config.yaml
n_kv_head: 1
d_mlp: 1088
positions: "rope"
init_std_qkv: 0.024
init_std_o: 0.0
beta1: 0.95
grad_clip: 1.0
decay_fraction: 0.783
decay_shape: "linear"
final_lr_fraction: 0.0
batch_tokens: 131072
seq_len: 768
doc_mask: true
dataset: "wikipedia_en"
MLP neurons of a small language model. Each row is named by its layer, matrix (gate and up: input weights; down: output weights) and neuron, and shows model dimensions 112-303. Each number is 128 + 32 x the weight over its row's rms, rounded and kept within 0 to 255. Numbers have three digits each. A neuron's up and down rows have the sign that makes its largest values positive.
After each neuron's rows, "fires in" lists the words (lower case) most often at its 100 highest values on Wikipedia text that the model never trained on.

L7.gate237:137147169167117136093096112166092185103150158133116170070093114133131097075064089153138150078105090102115132108126156090128151167116100134145093115136142087103165095136210072134072164107143049105113085097127098098182143094158118099167195130105096122106138103136136166088082067069108111095154132144178108154077103068130097102154107136110158112113108109135104129192129110151142066142173144142146119104097133097163096093133150119180127145170140069164094128095150122154158082126089067122059110141156120120191096139107152064182143076121193076098134087137126161094108090151156103114
L7.up237:063121088139121218142121123122154172169112135131143085065100117135123148121080125064105104099140115047118115180194125153098120126170027148111158118151165132149142120093095151129160170149114129119101172126136100141112062135192092118121144131086140170112100123107103138124123151119161184156152139119171190102142135078124154127127130079109092132123093150103090131129155172126144099149135101149132156114052228064104129186109124094149160138071118155178148118083141124119177161163095137083135156108177114165159135108090098085052230054150116148128112112178173044120140139116110124152
L7.down237:094084146108116121157169105160147153110074091167201098095093129067163147129148066073101073161169113089103074095150127131098121090145171135092129110122100126185129172179131205130155169157121138132109189142143151180138100133153091123077134121096139133145145153114073088152119136132146083156062110107151198160131158114102200132065128136115110118113041126123091104162155138183129124139119172103113134123129158106160101168134203140129125102164106126110166114158081122165116221199161154063131128141092151134164112130161150081082126128156123122179132106156150058085101178118095076139
fires in: "by", "with", "of", "to", "after", "entertainment"

L5.gate353:148145165136137081149147102175149167131144110101162110087075168124112112147123119187173187135127166125122099132098130121200134141163130125101163118124160125155177112143199203163124081101183111087104114134116114091143074092175099163131183081085161134165077102112115156085090107135073123086174048132128103158066067083070174102198093159096154143139160143102144148163151159072124127116116067107135111152104163157112130080155098150086151056188112149123109134123123156120153138109124126142107116128120119130088119171091138139134144156164113167098129098063104087108107128174134160066
L5.up353:163180109163052174152182074114139069107132103161090132121159141098063123117158083125127114154160082167142106122069149165159153106116169139132134157157153151095116136142136099127162105153137139144093168183116124170095118113103124095171182153092135141147167118103112117149107132093073145125158121079157086095142067148147071097103114136108149161133155169120124114146078109125115147113123127139127199145103162073138058138097083153083121187136167133101125189114155140112152145104109147135115154196155057147139122079106129152066143103044058158115151154080172146129157151092097169095
L5.down353:137124113196154116139130125079081122004118147131117127081081101176122146082122142122135204130132126148095132127069146106147091111142140149064167138167164129090092127141156113122128031119148101110135139181139075093153145121135148173145148186152185109146161119140118157193159098145175135168076140140097068146152108107192124092159061128092154133161111196182111159098131138115103063138163086120088100092062129128130139111097129103146121082075125113175104120172143119124114092143100102123129108158159095166127124175098133136121088137116116121044123156124128147157084140085146093094
fires in: "which", "who", "not", "total", "their"

L12.gate797:109128131151129135174133163142094127148102055162144113109127127159160076162129146131145155107119151094122109181188099088116166055112071123139200147117117137120141104140162168099158125111150179144153177131135110095126146110136137102122168127141158098053150088131113183134147128140159107157125122040144140167132120129086086119143125155056081124146133185154146136155111115110129130099100140175087185121087124103122136165135127109151112119161096113148156156076048136155181180156099168129125172123143175152111125132124109173105151055136103163135163108112122175093121172140127107128
L12.up797:149146120100047077141117132137147138133136150115120148123132164125129063129116149154148131152092124119140093151118152105118068121151095135119130187128160151138124098147107140103117116077074107109090129108158136120080108115099133095163059130152157074146106116069083176114165103179110107079108100078112062124168099093171153135138093167108086059092107183120126109066112110159116092131130113146120110189072153179182154127118094120156104162101096088115070164118067118149146210158102130153154148149175117206142099079167106067123177107194134133120169165136104097092106082130154147137
L12.down797:076126114106175134150119132114071122151160156111131155082157092101178013085183098156158126168122170126120127101136074097143119095125139197022117151088149157092099176122115115090112129130144089098124087104130164117103172139148130053110086165150138100188101170128134112136147189138124131115125123153157171095112161139117148096115118101148139087149100090112153080161158149102046144126071158152104108112112097099151115088155151143118117132133225116086103091188107066141128096079134173069096141155100173111141070146128127112073118178131148163158147160144141141103167166125104153121
fires in: "the", "this", "who", "to", "that", "his"

L9.gate463:110176166105133144117103101106111166148103154134153097109154128153114120112111156116079125102072152099156116169132161157094102106129135177144087106105135092129138203114136147127109110141157129186090135119132097100124139106183130208095146118156171114134132170083221156120092100150163087161078117125147098120172134134125127095147077041101168193104131205115158149127122082117114122056124117124128108119119053122143200121128099112089195149145120091114163097076176148075156106153130132146129116131103068143152104139098129091103100159142122128025133089082082098146175180124142148127
L9.up463:131111132151186132186126101149149162148099150145086058157115117138199124147172100101084138115089146153122135112143129155113117161111173112164095126041150129163128155140143108098161135185155124144090123116145166118195085107098135157099178171096118137120084084117115122111149168149205096151113107129175088165134159183165145074151110108156167126162179157137081169054162142077084171050177145091152199123140151167085156124148084154090111102114159079105061081076131150091050126194089111115162117123120075096140128061141084104178111120125127110127058119064128144207124163138085137102
L9.down463:136128148155140094124118123112133150115168143136122128107190139126093115137119128137161130098162142126119096160145164185106152176109085122059127094116153104162114109131198196100093177152099083099148150223131135106106130084095086144182147112135127140156125140159118157180123154145126101087118126052060143129119157160164104077128114143150210149097157154089107134140106106114102106089148111067176134137121122162164122129111124095135140155092192061141138107180146069066097174186121134133151088134046115141135191189119207195164107094155126129099062121093148075152161151167125141106
fires in: "that", "which", "has", "have", "had", "often"

L8.gate337:114129162044178111089114147185109115038148170157109126107054156165117176128103172118164135131123143106127125069125130131179119101135113153126111149156171115110119141146109114177091131116100158157068128172141115159144101149096130147121141152154126159104061142173155148117082154134093185121093132147132100159045181128043130104071194116165097125170163122210120143068132167107120129182133119163012092109153156186110140071126140104177147105123117078102122154082130086180168126146091130141138142139156137174119144058111065140099149099102106136162152093106066145117102173164155128110
L8.up337:084101107107150102065119088155093199061131121122152121101144160083161137142088183119159174097158147111142144104097129172096174103172139131185154140082119128126170143126138115128155125139145093154098053088136169118140120128061081145160112106163085135152126098124116153212073145083165169191089114122119138164094154117110156165087130077125117116126111125113163095053124132074113080154175079179052092104132118099119054120137082155198117168134103160133114128107182083131182140112143175101168143091130120118190168095091147176106152139095133154106087207120119170102117084144127112103
L8.down337:120123145128065180121149176209144136181105084159098075131069087083121155163078146129156107130144099136180164183120197144114154150146146147167135098135142151161126112173140197169106132113108141095154175144178154185090122132104186079128138196121118149121139143144111132099140149121090137145143155195112162099141084087072092147101166133157139147192100129212093119116062167141118139150106113165135136083115184122091126111186103113162089128143154119114150097160121115155155100161165149108184136108113078132152108144127165156098180096172118133117148052165173126159115150083176102141
fires in: "to", "by", "of", "in", "following", "heavy"

L9.gate488:178101109173107158051122094080143128139090075115108042126150141162126148139154110149151188138106107090154088138124156111167162106119049129207125153139155150166116107162100138115124112152156090101185135135172113114126091114147109140110087113122073100101176154122135171084100132115143161153124166145130118110143052098056135091105099172073142102148138164181213072169068128137130141131116104168096147109079176135058143103153133125108128135108141100100126188113110131145190160077131120091179116077168132140137167154156131135085118163165178092113110126105142109148086117121068137117
L9.up488:136155114144141164119155102164095134133176131103176221142151074134144109078118193175154150120109156156180155077163128139168101134141142129099166145128145138099047154066131139151112111110091106122128176182150164146107144174096112137173199132119118150129102002062112149087131141152085156144131169125097110158125141124155102082124106133151163152133102137124107158085136110159102136130146100130063128142065095121104146066077081102194161189131142104123159115185090112142114132121113125139169158192146153132084097092089112070071127177135145096089094146126153127076097092134142147086
L9.down488:130087113139070151145160152138112134141081134143125125116152150148184111119139152122139155161127199109169148135127148153087106134173204134136169170125158178127097198143150120156153125116137120122162076162165133114124109177107113099138133136182233065126095053121145144076189117130138094132192058104148158121155163125177154125105200130074137122134143161150153165108163116121123146049162160108151051132087111104121098135084084150101160139085105115198159113108144086154132106132086108196113163139158085175199121124110119140097125142087124114157135154110136051144197144133145097148
fires in: "who", "he"

L3.gate128:118106123092192201081117083182127124179113174099111131122119147130083134170099179170152145121101083115151159075158139110121092115177125120150152102157100115130142159175082116141100153149198145135152147171143106106162173112091034067123142098136033096090088109155095189130135116152149171057138070157086090136106147080133106138146131145135122132120090187155147108142124186077146095102146114099160096167149077112175120204093129143102126169107091148092157129100123145101126146130100076123057118088135115165173149103137166128075129145128136121142115161126147095156140164172123104102
L3.up128:106137145107183149094182150112138181154126166142171173112170136105158094169120106109090133116111095039140133079083095102118095113145153054156072183093182143144136148164129127158142153213201125097126142148118088100104087128104136044150155151112030183118131167083127111159100175123127168144124149140120130161098156166112122167152156118175143084095171133088108138102140091135114129105073086132131149087123078141153093131098110150124112101146139122096185113165138122160114171126089073105099124120154113156114075105162049125091174148154099089116125126138129093175114136190155114158
L3.down128:150151158157126144168106097115114063151135127100088099065133120150145149120118141164065121162145124135130105129129090117119137170122164171110141184058128102138141135149083109152153123208145181080101099145153071101147099107082176194099157128167088103081120131155112154167085141127144132124165171129142150131132080075160155150110102063196137134170124117114141128098154160081144121138101139110118229151135099151206154119124104114085110178111205159183142150098112105182112145174133129138085109105126145117117159101086152134111144190130159097092100124114130128153152136134152083137
fires in: "candidate", "succeeded", "coordinates", "code", "campaign", "score"

L3.gate6:069139163094158188123143094133102099129104133104082108138166101140137091146110071107144130155143104124191115126145076126151128128159071144215195081164095125131120088122094145099130187214104129082159108101120110169132109116177155148101118100181122135126111146107131147084122098139070179173123157119107142104107146121134117111075144143035077172110128095202172116118105107111100123153121095147071167105084156116092136160133153094128148094178074156141133121114092089139093072127081160192164118039098168172084127121165206106113099142079127184117111135134165092175154165121119075091
L3.up6:082136119143102125049125076183160173151142119134105151139132135161146083190109137145106141112144143170119077121175105130032056139104129116162141119143124166095160130085077104159130147166125079127166211162189135092145153128146151157112149107115132070115121180156106166131159180163109170154138159081104111108174190092117114108168178159124089112126129080153138125150178067171096125121176100172147110153138141087128149184141128145123220169119089107090108114191139188092127094109160071124144157118127134106092096065152171085120075173118109137159148140122140137145105104230093086117
L3.down6:093193096169111173120151144156167093135152147143134095138114166161173037146133154146111159131124155139155086091084177095116076139130119121094162133135114164095160119156167151081128115039094072141101105191122112161162111089096147129155154103123131163164134126115142163188151134159139088146123136171136196106186128122154157127078105111111116150129137119109093136163122156125160083106123136162028190097152207096095109104100154088150107131131213168155130100157084083149140117138190065198147136080160136072194126072139100094099180152123100186166177159108141073135158104109118150160
fires in: "it", "he", "however", "their"

L12.gate569:137089177112106111111129157144156158135107179133085061135140138095128139155154168126142144124110124119137142223123131144134159168147103087100107131154139118115092149109176117118127114053156181138052145099139108127143075161105116171165234140081177114114091107101101166156124126086119172146086105187215117148147154131125146123135150092106122131079150131114172141123088095079075084044138199124095180080076116102151080153085154135133067089154183099148128103137164088103126066131070185137119162168142090074109171127149173114123058130134140098169145120154129107101127091115114136130
L12.up569:157206119155104169065112138128081098079162115137101180138033089080137107117121147127124155171140168123113119123123158134133110164105121141174096167108112163110140126123185081125115138137146137077190088168111148138108106140115135106126110107072096110179180189133224130121143142120164171195102157165144090114135084108084133128117080110090127157082139115118109103107112105112134139095171083124123184134057185079133178122130148090147178112113123185155178156102106168098076142139081096124136154105051110115128072151088161128150070133128108142091123166097158138148154143147131167112
L12.down569:166118162133142087092135157150133019101089149146148151150079117141132112145151107124170147145112152134098109203105117102079190149082157143117150106172112110135138119113068144129116115091193091137186135141177134199132105103162136112127112066091103167164175119118128100118137115119171069139071095160106124060146169129131205127140110159142166188138154126108137186132066139098152096123082177159190146099129116111125157152102077151124161185093164109144163102114092125088098152124132112138072101185119101094156092141084136105176101149164134127109190181131145091114134150194173155109
fires in: "who", "when", "where", "which", "whole", "but"

L12.gate840:141098094144133144154169175149135091066118113131072123120119136104130070123162101165131110141121108141144108148139088138103155140142149100058142148165148138080116152139097139090092129119113137084186028072097126124159072136128166152101103090078123150129109125137150118127175092214106151100120181163162143129100132163080128141147123198090095141117084077146129145151194166108169121161120124154105099046147130117112153123103128115080113086149137120099143142146111133141049131111071130099163115141144128121065166105128056108153142130154159094154126088166106131136101165146158204090
L12.up840:141109129131113157084103209120131138143165130138090142115125192108127038126108141138164133136190101122069123151135144141123063130127065147124092141113158124164133134052053172148148089155116113062085205140157169083158134171145162198133141112126158186159134131162128147099089147107096119133158133161101100098092088126108117082132078164084197170132147085159112104165125139131170106152118116190161133127121117114107152120081087122199114083178159190115187150094183109124081138115113149120107117130169127115131067131176120129149156129141176136175181127128183118142105112142156122139
L12.down840:121149159125104130099089087167083157141080109109138161127066114132141163198166157145138094120178141159098127101090121149089087114132095120058103133127097085158153110173213105196153129137126121142104131101114153148156155132091124147155204078148122138121142072162110178093139083067189148096146089072101136132164125143169051119185174105115112144057215141111131184157163111144113061061117101108146077138098153082126166157111141116109139113072127129154128150131091145118166137170112093131087153144138124112143113124123128101103100131108144133143085108108089133122148160085151099094
fires in: "the", "be", "of", "top", "gained", "been"

L8.gate1040:079103235110118135072196071132117148169151116212133131120139125108120172127110147090112138093163162155175092110110063116125095049167131128149148154134126103113088145094114109097127218143113137068107127183161161099057135134096106136145142131136131163093116126118084151187143096111112163114098114152129097116141137133103145141120146133114166108125146149165083108114089090113127099172132112117084116139134143118121052117101108135168162149165123156172129159094140142149132133112060120134107092176136043090143141122092114132166131138152193088107134086134065195140147138198145127115
L8.up1040:074102128164154149109112101106085110123141101146125124096072165119151159150067193162137109113148057095111098183168141105131089091086116113142112121124167115150144100179103137164103106124099112097166155115141132133062136196178148166130167164150102139130174096130157096137198156108098094109083094133180124139104123131083128129110138084139118086140061113151146129143155114120119081178181198163044105148133116129090108150076125116149145163121159070175113120079150077156179128122109188137127138081134085121138153166161140133117133123140068094101121067123130161105116144147107089066
L8.down1040:057105085109142116132145136147124139115175115154134160219096155122162139158102089127151115135129119154205120130104128115121143107105066092079099149136157171098106139156143112135153119042055122065126165180133072116066083104133126155130110173071137168177082093085070122127139145132088136122169082154140136134143123140112210157134159144132152088098092119177139078167091087137109107162104130140084131068165112147134130160123120119181157126108126088121140108132078105166125176137160119083058160114146123130142135135143066087068128134136125180097073091176170105123142113147186104090
fires in: "of", "to", "following", "in", "by", "during"

L4.gate938:098140136182090128061120072142204089151166144098144096059182152118109078166083156072142138097100157149148133067140116196147143110143052122144124069114085060119157135103123172126106194081108125105094116155175059161103123102151123150121094074163194123145149147108121120126100193157123124122181130109132122163114157086107115158153156151091105125123167141171151122180098135111166179083151113154124136153159138099084146145093106039125179134116112179152147141129153138146110108103133134136168116112161107124109190094139130150104093089160089132123163109113156169132102135155112097086
L4.up938:123137154155070117145140111178153167116081177126147102092122151211094150169047093109179138159149152140207101104158111170120108096112086162112120145192144119082095110070134143126147164153054117154124075093113138119118114143129149130083153116157177135127077154091159107130145127175132125072197174097092139113089128148094057154122153082097140125108151109136133145161114072097122140098215087081093123179170138102090109181129173133123144152127130140162132113146125150194112101064125139140186145137117118128087104121148136094098143144143085120181139073151176153112104110203107127099
L4.down938:070150078144093170094132194176186154126112138097108142102142100095113058144101143091111119088166121059113111068120117168125109085149137141011111098166123163061173113107127149090136109136159140138111122145154145145134098103070102084101136143119120190187099092069142120155097152166203126135106104123120150094142153136135083134134155137125094198135121131092181099150136157146118154175105088102150173156165164079158127131150122142140142151129255120096098074154079080136115152127127108180163137141116097100122078138154156078139152115127115171147119115158162111169183119090087142069
fires in: "the", "they", "this"

L5.gate341:090149089123140106043169153113162161131149114109109160121126119113187145149220089159129149120126176125127172141138130172102152170131113106130092142048136134097102104084085128114174156103187128101089075119134095136143146089141108180200166105161193099120141124130149115082139152122158107159092220092127063096188162158096159163122099129113103187131157105120164115076135111084137161111126122098134121109101096138145106145144130138138108136119124113059089093110161151154135129174107074127107133102104158108129093129063119150125116083154136146066109105099129171124083151163168112180
L5.up341:171099120082097151128139127120163114095145064146150145122114081131124069149113118120143175040125123160149093191126141143092199154216177131142121120087167164091137103101080149158107099122124125119135161131118127135098085085103137161157151035098211077147125120157086121109151118160159123192108151143148094076176036065095121138119083115119115114149153092182175158087112144077141154109129102104135161136062178191133106116149099145124139177110176137144152092117113139148150088134091144084129146061127130134179064150129128089104127170118051157110147104161093075085102121098107116155
L5.down341:127160144167125085111139124154096157112099128172094137146079111129118114108106155128159089112056148153066136154120168135129124131132157186123106133156142186099120140181159090219151155102134163131100200112135125143195076138114123150119115114108162115147088077055127115155133115144189092129125104158160099077133134094156176123163133120128152178083139137135151188127107156170152098167097127068131166109119118115123147097123131082155154184155145147095122081106110153078153128153113168158115160176171065111121096089187182053115107132148117126139099125189103143070050077147143129095
fires in: "when", "where", "if", "as", "and", "with"

L8.gate1001:130125139167158157132168115115108111073193185148153172133091133135105124175098168106092111060194161147138118147149137125158154098080127075099092084129159180141078135181149086123156157121127182139121127130113085115147079115109059131121114091141091139116171097066154133119123134126141096070158084113144140162084051141098123126160137183125148129146183104098128177179136110106122109149162159114152143155156130121098138155152111128128159161112137117193125104131112110111149113144167123137155112121145112207128201200143126173107116049121141157160072181141123174170118122166074059125
L8.up1001:143154107079133134175152098168135163127139086146119121098162112106179033139075128091069131134139107091151143135137184111079165072068177084136142083170162174136104100146103097125129067124163182146096117132132108127098132147114080195142146089102145162121134084182155105079160121122113117199100107139136109154093165155075072083092166107140120164156127168161105097154167098152135104084161158180124139167138131115164169158150133127123112125066172175152157134110140051069121082100188116159144139076136097206147110117149185115115101090141109100108105154130107107128188122127109148192
L8.down1001:097101081107130191152188115119086113123080151141096137107159155118133121118124162171133183136161130074153144101150107121091147193102124126109090151122155123096099118143126141180166156191129124141118107070078102122124123092193111104136168098137162122162159159066121160182139132099173152181122069109168138088102123114192071196152074154163126100075117201108098105150144089099120150172138133078125170093135128095086147126103090165127130058169185148126143138119126133111101179129166145158133109126130140117158117096163128166111109100100120141132176171130161178088105126139091118120
fires in: "s", "my", "its", "his"

L9.gate436:113114174146105103161129133138070172128134107154107129129151136025078121120130174077112136151159124140150126142179109187163161160191113110150087127153114134142159100181130164102132127104118172126129121096115085111098116123129194031150140113133076124142105138122088161153117231114139125116127088082111124158100144105103130120115105155088113133126070136121138070184159124127142081176158149119153170119139115090107094112137068104166104146100198145162128096097118139219121095107132112173131108190154170156097134131143142108176190156129147121055112052149134165091101140153146120139
L9.up436:192145146202129052148103141124106165057085138137142105095131137148170113135145113160137139159044172107088102098123107119151075150112149085068138101104133108115100134155171107130111163118154152117112131178172186132124109099128141083136114159142113119080081201179106118125135097081148139194125099125155099077115066104114093125159138115097122111133161125106178142122182192125144180090105123089142098174113085138099087090100131187099125171154107081133125125125154175090054161118172108217144174105182147152098148097131070117178097121124107139117141124082095148175156150123099107139
L9.down436:145089135149061125092134159162150141121132077142140116161194085103142004130139174092097108084170106177135168111133077145137155085113081156072117095162144143065128111120094163100157143119104132109122086111092138121150149098082147118191141100079149082167158106129167124096156161160166139077105104148070173100091149126145088155122108148086108147122086170093127084184162112163140136152135190136108172153123105112134118096160079119096133151107186134125090137094118098182149136080171122213160170156110143137136056093125192115086119118169156100108180097170160176127187122132090118120
fires in: "the", "they", "then", "theater", "there"

L10.gate180:109121154212079154114072101105148106123136179133072123117159143174196127161132138191131148088127118128198095121127099142073113153130092147134124093083133093148116129122116138168150160151113133115073115090113170104121167143117101089115147058137179153121109175116131181101180120110146064141089082139154120094141125119098118051150142092077094115137109137163166140116165106091120187105077139049100163127116174124130134105056155116070174111166182157147076147097128212093082111140136147139090128070074099128137168132087147158128113103125160150142106104157087106090082123152120100134
L10.up180:212089097142060173080120174120098108185121117119148134145094141157131093123124127117166111139062119125122085193104136092106104051160156119113133163144157095120107070134123141092188146089119083149114120116145186102112131128146180171128189107134065122151085081118082121157118075143090132129142186191148084101106120101146142093116143139042160152150153147161090161117144091109046103146117064119134103054127178152143118148131140098168092093138158126029115102115115120074141161094110128138152089107155113144096163123167097123149128119154116209141133119117115106115036155125104163150
L10.down180:104127165203174127149070124169083126114141166124127110129166146124146034181141108141126130145107086109161097115148112155124134122145142158130145064112115109176097151112176085156180132134115132056170142165109114180136185090096148147161180153128117186146195164139129169133171134106174144218123116083140141093143140167169131081201131136115151127123118137144141134125169118132077089150126113093114176167070159115155126109061114077102150135131208137138181154094147145112149180126158094155119100098120136117227146198047153152150086128087099108134157099099133118118183117113120113130
fires in: "who", "and", "which", "that", "or"

L4.gate200:161172125144067217130116104112129093090130126115167169101178152103137078171137138148147144137117135140141155118129109129167155215102106159143141131137177155126144112106123131117183147118075082111109081156166124099139175169102116139143120121154135131106177109094159148110087174120079078179104200101122130143110165125147119176127128129098136150188143126153184125153029134099145098072122131117160068222070068086062167104169117098178124124103106146142140053127162139123095098202138146122121087082142119117090083091120111087114128084116104100114099090176084155105071144128141106137
L4.up200:116113135138093118140140070174075072135182110167147086157131143210117081122133169180144137201089091142158150150069131112176096180130088208142101078103139145205114138150135092126161121109146120146167078097150115155102081144112186134141174180145140125193169116072091159106091087191074131128132114089113127139041133162092104158113146079056138112079121089171114139205122169131144129092131092162170151176096094089121133115137093109126108157144138136144151119162140115113057101187151128130078089091132146134115166088109135147102162086141129145144152139158130144119129131114156111123
L4.down200:086120124133141131113148105119078108107123159176106122049149071120085091130130168104112163151159129129139131169183054164183112114108143121053141144184164131117078075125143118115159124111122147109078155122097112117157149098129126084139195110097140170196136152109116146171117183156124085114112145139130125147136107184135130130156086117100116163139160156124082124172165078114089123166148156107099162143154139092093162188126112132158110158124139184170155150121085131137063111126142173151115101230145138130099147145133111141109070128193157213175115078167107131084118165137179084157
fires in: "their", "such", "my", "these", "those", "your"

L9.gate454:116103159167101130148160107126110083168141155163085085164100106115109100120091124161139129140188123146139140172124144115150107128143116109149134134096135134076132116134135102110140112112132169133159093082115108135182189163108125138184171200118133185119143131043125173101158148128097088106122134116121145135229136102109123085125090144097151109171113076112160143155074147130107132141127137151144119148086133108140135113109074107146080124173182139146141118191174149165065095084125200162119080109214167143114188117145168118127139199160165228104139139105084081057109121101165120120
L9.up454:133111169205106151197094094148112115161122052128103115136144209170085092156129158127165105140131071147120124081156128102122127149132114115105162123095129140166129175143102128146162142128098063119113122119116126074099101145158120131160154164138083125098147171110103180108101130163187082133151126080152126076151054129148128162138129108092156143147149134138124093149166136176099177087165089106148177171090117133103114148156147185157090082110138099123078136169113131125148104180101106151150145133117164164141100163187085144091180215123116149108174113178122156137147194131151177138
L9.down454:129123082101147084092124139129138143139096159102160156091131172113183069109163120144148106166116179095113095111113106178125117164120130126119116184131110073106197142139129123151056026081171167203135092171125069123140083107118138174057125085113097091212141138170132090171142108131147174102122102119161132131060112131112143157095157168122143170137098079130110116146114083125155080216053174112080067144174129128108147097057082147155138131151155082145115148135110082112094125104136165091167104114102111087152117138097120079135138172201115077137121182104080113109128130142093162140
fires in: "s", "their", "its", "of", "to", "are"

L3.gate38:133092133130111133126110103110129134141134177151139102081103114155119081184126226146138141133030138121141092120143132141120101163177084180134200093131072173109147107141046164189098133121086130155164095097115194142193093099102141145177161147125126083139164146109200128120133095140105098187125090130137127123097120139172126100152159143115149110147116124102080119138106109114140171141208090138155092130156137170118079063156195099158137154201132105156142134123165140095124086090093132170130097140217110192188126170103146102129161090089121154089106088150126140105123119176143129167
L3.up38:123106185132081106116146177142162135126116135108073137070060184164101117094104129177168135074139126135104118134100152156179169122120113149134149106180117069113125132067136064223164149171145037102083130172126161132112144206140115093125122108106105190134125177182144070141085132110133173089153054119119123128149127113150112109134159148122151115104143173101106128091138122120147170126071124134080125123154149066119082086114097215198100092128117136110056160070093121142099136147145175139125131124151132104112117162149116121117192136149164141148141107106180123127162112173077190152
L3.down38:106088139156137142107074133145139123162133135149098170139166131069084080128192183176163097136111142149110085102177119150113125133117119175110071098203143075095097137123164124141166148107068079137159073187161104128186099131115152198095139143193167155164134168140082076107107117151145158159174069104153085169088151161174133118097112126141137135090124089144114131154145089130141078118120165087103107116180096078096161131147151152205117165124147099121136140101128135179129133124148107195092143180078166145078158069087136098142173075133152093126092086158132147176105140079121146140
fires in: "united", "the", "of", "were", "firm"

L9.gate1079:113157121119130143162144172132081134128153105141082154175127107118182106136109160132110083120093137153102210109172128093163090112161141085150112165132152180122121143158099123137084162071156047105129147139123125170139161128124127156137120121097153174128102147171185181196076111126143155152119145151135114109092166144053152091090142137128104148137136152126150056130101059126094108111123176124140129120176180144081086185114121177148134115120120159106146159106096073096105099126139174154131154143123107147124137188112157145166102140133109116021155126216122176085169134203166102157
L9.up1079:116140105119138122163106147125100144205190024137138181115116093160148120099152116176168111166149108142142108136104128199137130136181133110207150091092136148134111115150127126137065163168121167109167123122110185177123131133139161164118147162147133192137057087091086157140079172094198134184148135076113148191113118168131181139144112121106179099059117137166142138121167115128124068150136113071131124127114109106105122150163104129161113173079104121125180141144118087171107073092091164143122164149096117133122120172169111098131093118131129094156171161105144138144097134183066142132
L9.down1079:172127090113102095083139113123132125141085118194152144092125185105080060116102122104124122139117121140157137214113113172113114186133109110148160117119140114113144118144103138159071142183149140082083160168133099105094085138194125040172144149178159132135170138099143100105102150112112135122156082125142169152142110141120144159146147151147146141101152156217165104126107152147147138083131113067142169063193164119118138145116072078155169152072177131134140052136122112134143136085132124066121110206122110130122142075139148064113123120126090107137171123185123160121152145141092150108
fires in: "of", "after", "the", "that", "when"

L10.gate816:088076186176156157178165128167077122111077132137121067110110103152085107122103109128110101085084143128130154138076134168130146166097117118149100166155166189098156109197139128058150131096164147135103134115165145077168193166151149107146086161144147168112144138077112174111130128122128126125146120106118117167165104129116149137138184119123135084214113157094085119175126135145084128132106166181103154137113105157108192176124118128180110140081121108080173112156148049132164117124113130132123189112169124184109155164100134067111124178148138075086120145135111111096047144127157163050
L10.up816:069150183140154190178115182123145088113105100144106122102058133093119128153082102189106133150128100143080126092083079158104139064169132086135119149139094100127133121177114110129130137119100155099109072112122137086141108134157130107150144133118163148069129178128164104141054139136138111106190153071056136211113081153101103070142075181122165132086170099118159194172123112114125090097127122149119131148093124082144164141110102162119089213115123183170166106115114140103129148172159165115135114112079132154117129135142158128138172171061112127174152190105093138162154137107185095145
L10.down816:123133124073152102154125079117106138174147135143175130156139154185107050122092143109146169163140165148181144173155117075102139065063122152148149175150109095111147152141096121088185121161087122101109164143106092099124137124123094114120084091203119144170161215124166142123080128084129122179127150077154127157075087083129131122112105170155118139163095137209121078132103139077098139091186147147143113163101152147168147112084115120122114102152085097162081097190152158152110114143139130149106134160108156100162113105154043128126164172103116138185119105139152153097124149123121126119
fires in: "the", "that", "this", "of", "by"

L12.gate783:150142114118164155115105126120161123078177093123162094122174126116122102168103153108102128132161114152067156186178137186191224103116078175134162137127087143063141117090112174144096102112127154169160114132099151154116107122124071177117131154083157099089098129094141153082099152185185106153116114128166130102113141125157100122152107166116084156138123211134165122191076183106101107123139146079129128119128104123103120106090129122168111125076145081109156151116090061128152172163139234128166103119115153173080134102094142139138081082132173160144078134180120183157126140102158104115
L12.up783:150141202136084175122100099124121168126175101103119164155144163121136139121088114109121134123136116131120107125125127099148114105195048133104167110124107098126142110123103089204092122133135152162093121077110138160137143069097131134093165151131140142154055145145107160118098140099168140139120096082130173148150156145116114090112125068114161191155121115178144114116127151178047113092104104143121156146177103108174159120127092113144115072211139087160121066146137137146130164173120067088194089096130100145141156102118096113092104130186107160158126173131078168087152168146064096228
L12.down783:131180108123123142116133101143133088125095129138097073141155113107136019156113153206111099119108144173115087093205077131166130188136113108082097124146151108090142136127081112119095148123116096142104143079159077060119134117141086092123103107150067131177142136127082100200162145124140109129108127150133175135084186160174124129115168132120130125135067092138091132133142172092137145104110116153120135141138133119149128100050159165080111142110194148144084160111141113094121178108112129115110055161187149105086070108173164097123162145127140102144156155167207132162101135136106090174
fires in: "the", "an", "its", "my", "any", "their"